{
  "n_layer": 12,
  "d_model": 384,
  "n_head": 6,
  "n_kv_head": 6,
  "head_dim": 64,
  "d_mlp": 1536,
  "vocab_size": 8192,
  "activation": "gelu",
  "norm": "layernorm",
  "norm_place": "pre",
  "norm_eps": 1e-05,
  "positions": "learned",
  "qk_norm": false,
  "attn_scale": 0.125,
  "bias": "none",
  "tie_embeddings": true,
  "parallel_block": false,
  "init": "normal",
  "init_std_qkv": 0.0283,
  "init_std_o": 0.0,
  "init_std_up": 0.0283,
  "init_std_down": 0.0,
  "optimizer": "muon_variant",
  "lr": 0.0101,
  "lr_mult_up": 0.981,
  "lr_mult_down": 1.5,
  "beta1": 0.95,
  "lr_head": 0.00557,
  "grad_clip": 1.0,
  "warmup_steps": 200,
  "schedule": "wsd",
  "decay_fraction": 0.612,
  "decay_shape": "linear",
  "final_lr_fraction": 0.0,
  "batch_tokens": 131072,
  "seq_len": 512,
  "doc_mask": true,
  "train_tokens": 439100000,
  "steps": 3351,
  "dataset": "wikipedia_en"
}
MLP neurons of a small language model. Each row is named by its layer, matrix (up: input weights) and neuron, and shows model dimensions 240-367. Each number is 128 + 24 x the weight over its row's rms, rounded and kept within 0 to 255. Numbers have three digits each.
After each neuron's rows, "fires on" lists the tokens most often at its 100 highest values on Wikipedia text that the model never trained on.

L6.up703:163067143161151146133108116119144147114132119144160101093126156154143142120153155120133097081095080132126147113126118051136138108133099129100146141131176147130134132138123069153106172157117148168104142161157158109125084121152125078102097101125108160095150125131114118129160152166144139129110140134127136156141116137103154123133122121127137130150144153075134150134146133084152104137146
fires on: ",", ";", "\","

L8.up1425:120148119095112141133164138147105147110121144108086109132131149116081159169145120174144126090129076088118173090125131120192087133127099116119105116152122172161114128109117142142105102111087118159114129131111135098128111114172154137168081146153160137107123134116141137149114131102127156151100161123099130101133105157097146084122093121135103122101129125111099119088116127145125132116157
fires on: " V", " qu", " n", " Qu", " v", " m"

L6.up639:118121126129154096148138112105130123115149139091128167071142115117138121113154111107096160142107140125147106136168117164123096108136177118156127159163133154119168112126115159095074109109102107132107154157135138157099130172093145146135138112147092137150118143144114132159171141083117112143118117169151116121128115111102140084099151136109098074124179149145104164125157128134149158141131
fires on: " |", "1", " ", "or"

L4.up891:105132137111137122129121102104111150120071122125126131140146134164088145153088142091168110152089135134136158114134146147125132127131075121116141156134133182067133138126063144127131138154125129158149113091133101152097184154098137167112116138154117095096130131140114111154141135137127179112120126095115114115109158148138135160146188123156147161161144124140135111134107168095100114117137
fires on: " two", "'s", " and", "se", " its", " their"

L5.up665:139106097122133143114151139131106127144173077134125126119130179096161122155140118106102170119080115147092084147173089167130106109135084126181140162104113129127095150144105113087137114142121117164137143166159144132118149175141116133113113116162156136126133140146104117124130154139142162141128116166137108117114120122124138137101132137151115108111167136133139123084051125139181178149137
fires on: " |", " ", " (", " |\n", "4"

L6.up835:097122152126145126137143147115110110103108106146078102126110160130121114160148155173118141110109077118099160143128117126102127113181101130127117120145161113132080152153166170111104119123121152110122157115136111163070151136136151161119113132149168133111141150137139135127156173095137147147145135118120123134147111094123102089149137075167118123089140096153143130172120154101128145122133
fires on: " V", " v", " dev", "V", "ev"

L4.up1020:182102098118114096104130168140149107145158173147115132109135078129108115101137104107122166108128132141098104158144128146142149113152105120147092115155134156128174117136103108151096134113107166122127119117142110114106111166129105107148162138109134156156140121157087119142156121147176144114111134197110054128140170122134152151140112146143130149136173143102181091123134113130080143115113
fires on: " and", " /", "tern", " (", "ic", ","

L4.up1102:099133187110120140164148144123090136138127113140118090115153064113093100112168132151168109113091140123133134083131101159165129152140100119119073099165136138133086124106143117128124129097131142164164094134209159104115144115114127165127116134131121156117129129139140102136117148121180125135099144109140111151132120167132138106129161121164105117122159082130101113084121135113134124106130
fires on: " |\n", " |", " "

L4.up514:123121104108112128129141122141105091106093131117100172138112145155100140113092111083164150170072127134146182104127172137114110104144082180111126131158145090181133119159071141122138139133143133087090089083127168148153131131067103137176123151153082106128151113147118134128104114166108102146097094124134117095108121098092150129152117123119114139121112108106118106116130141133131129141108
fires on: " the", " of", " de", " \"", " im", " und"

L6.up1300:124107131154145162115080143130133177135189155112116122129170141204136176144123157131137143132133079151086109124126118146158120131150155131124103110119130127159141109099123113157122133152110155102141127121136124110172111089118119111117137105104154189096125151115152135163160144140154125128101186136121117134090123120115117112151088154123104123122116144078179086088179132137117128147166
fires on: " and", " of", ";", ",", " "

L5.up999:111127136148136122109148130120091107105124132134128147181144170134124112153164114111166131124092142160132160160122129146071143109119173128111101129182127115136156156104097171132104081089142126129099089114169136164115141130116108158116146138114106119176087144189098159142153110142101128117117104127117083117099143136108138124142111164140133127077160148129144113132107132120137145110129
fires on: " ", " the", "h", "c", " of"

L4.up182:114105121164127194161109132105128095142105144123144107117111135118158123127098131102151135116096109108133127106085168104125103079154121099149117131138134117117146140132121082131116150101134107161138160128148126104111150152111101162096127115112118138129134132151128130137165154111169098090151109132101110088145104154107152132133161119113111151146184132110148122085125117125120170143118
fires on: " and", "\"", "”", ",", "\",", "."

L4.up425:109124178126112102106146129125084164105155135162098122125099114089110133102137130153151164149144132122126133119126124134100138128134124143133078138161094107107096122147125150158125137154159115156111153115154164112128128110113167171114119158124124119139126123151146125085119135162154113074156154135168101093130106106100158160147134106151102141043184138079138142110115124106115145133142
fires on: " |", " ", " app", "|", " |\n", " /"

L6.up1318:149145184149118105122091139117128117130105070102104184104155118123095103082127144146127156134149122131141133157128086123140066129128195134139106106178089148155182156136112135128120150150153149140099141069109149115157131142120142138099095139138084097136142167109150110107131121149137103105139114103148117154113140139145124127150119148121130145104147144105142099133111140148146103175143
fires on: ".", " |", " "

L6.up1130:106123136103148118181120099126126161139156150144180112124138177085149115167128126163101146135116110162132110183129130093128077136132119152157148102178161107106123143113099073157124172135110170118145128200154110145148095106137158109109071156091104123089150128129104123098110091107126151078106124101151118123147151136102125132155135142123130145107079165082139116175121098116120146143132
fires on: ",", " (", "inn", " ass", " All"

L5.up781:164137153131135161157121119069113150125136132125142138141138158142111118121133119135109115081117102114133067116131113118144100119144129136165126133130161178126125149109124096107099152168131095149093095165152130144105108120126138136151150078129138144120168098126151085070144138151184132101192159101098132123121125106109105124110105167159153189119184168123116157097134113143109130125130
fires on: ",", " of", ":", " "

L4.up789:138097148089171115142123156128087140175105123126130122140110095150100143116098127140080104136145153168134142105181154110132119109129116103155142151098143158160154102137111128159110142162115150073126078099144146092137095151131176086152154103142154132136101103198116155180154150161134164137108136163132089122124122133128151133127075113146147152171115143098096099125106147127121120110139
fires on: ",", " and", " en", " States"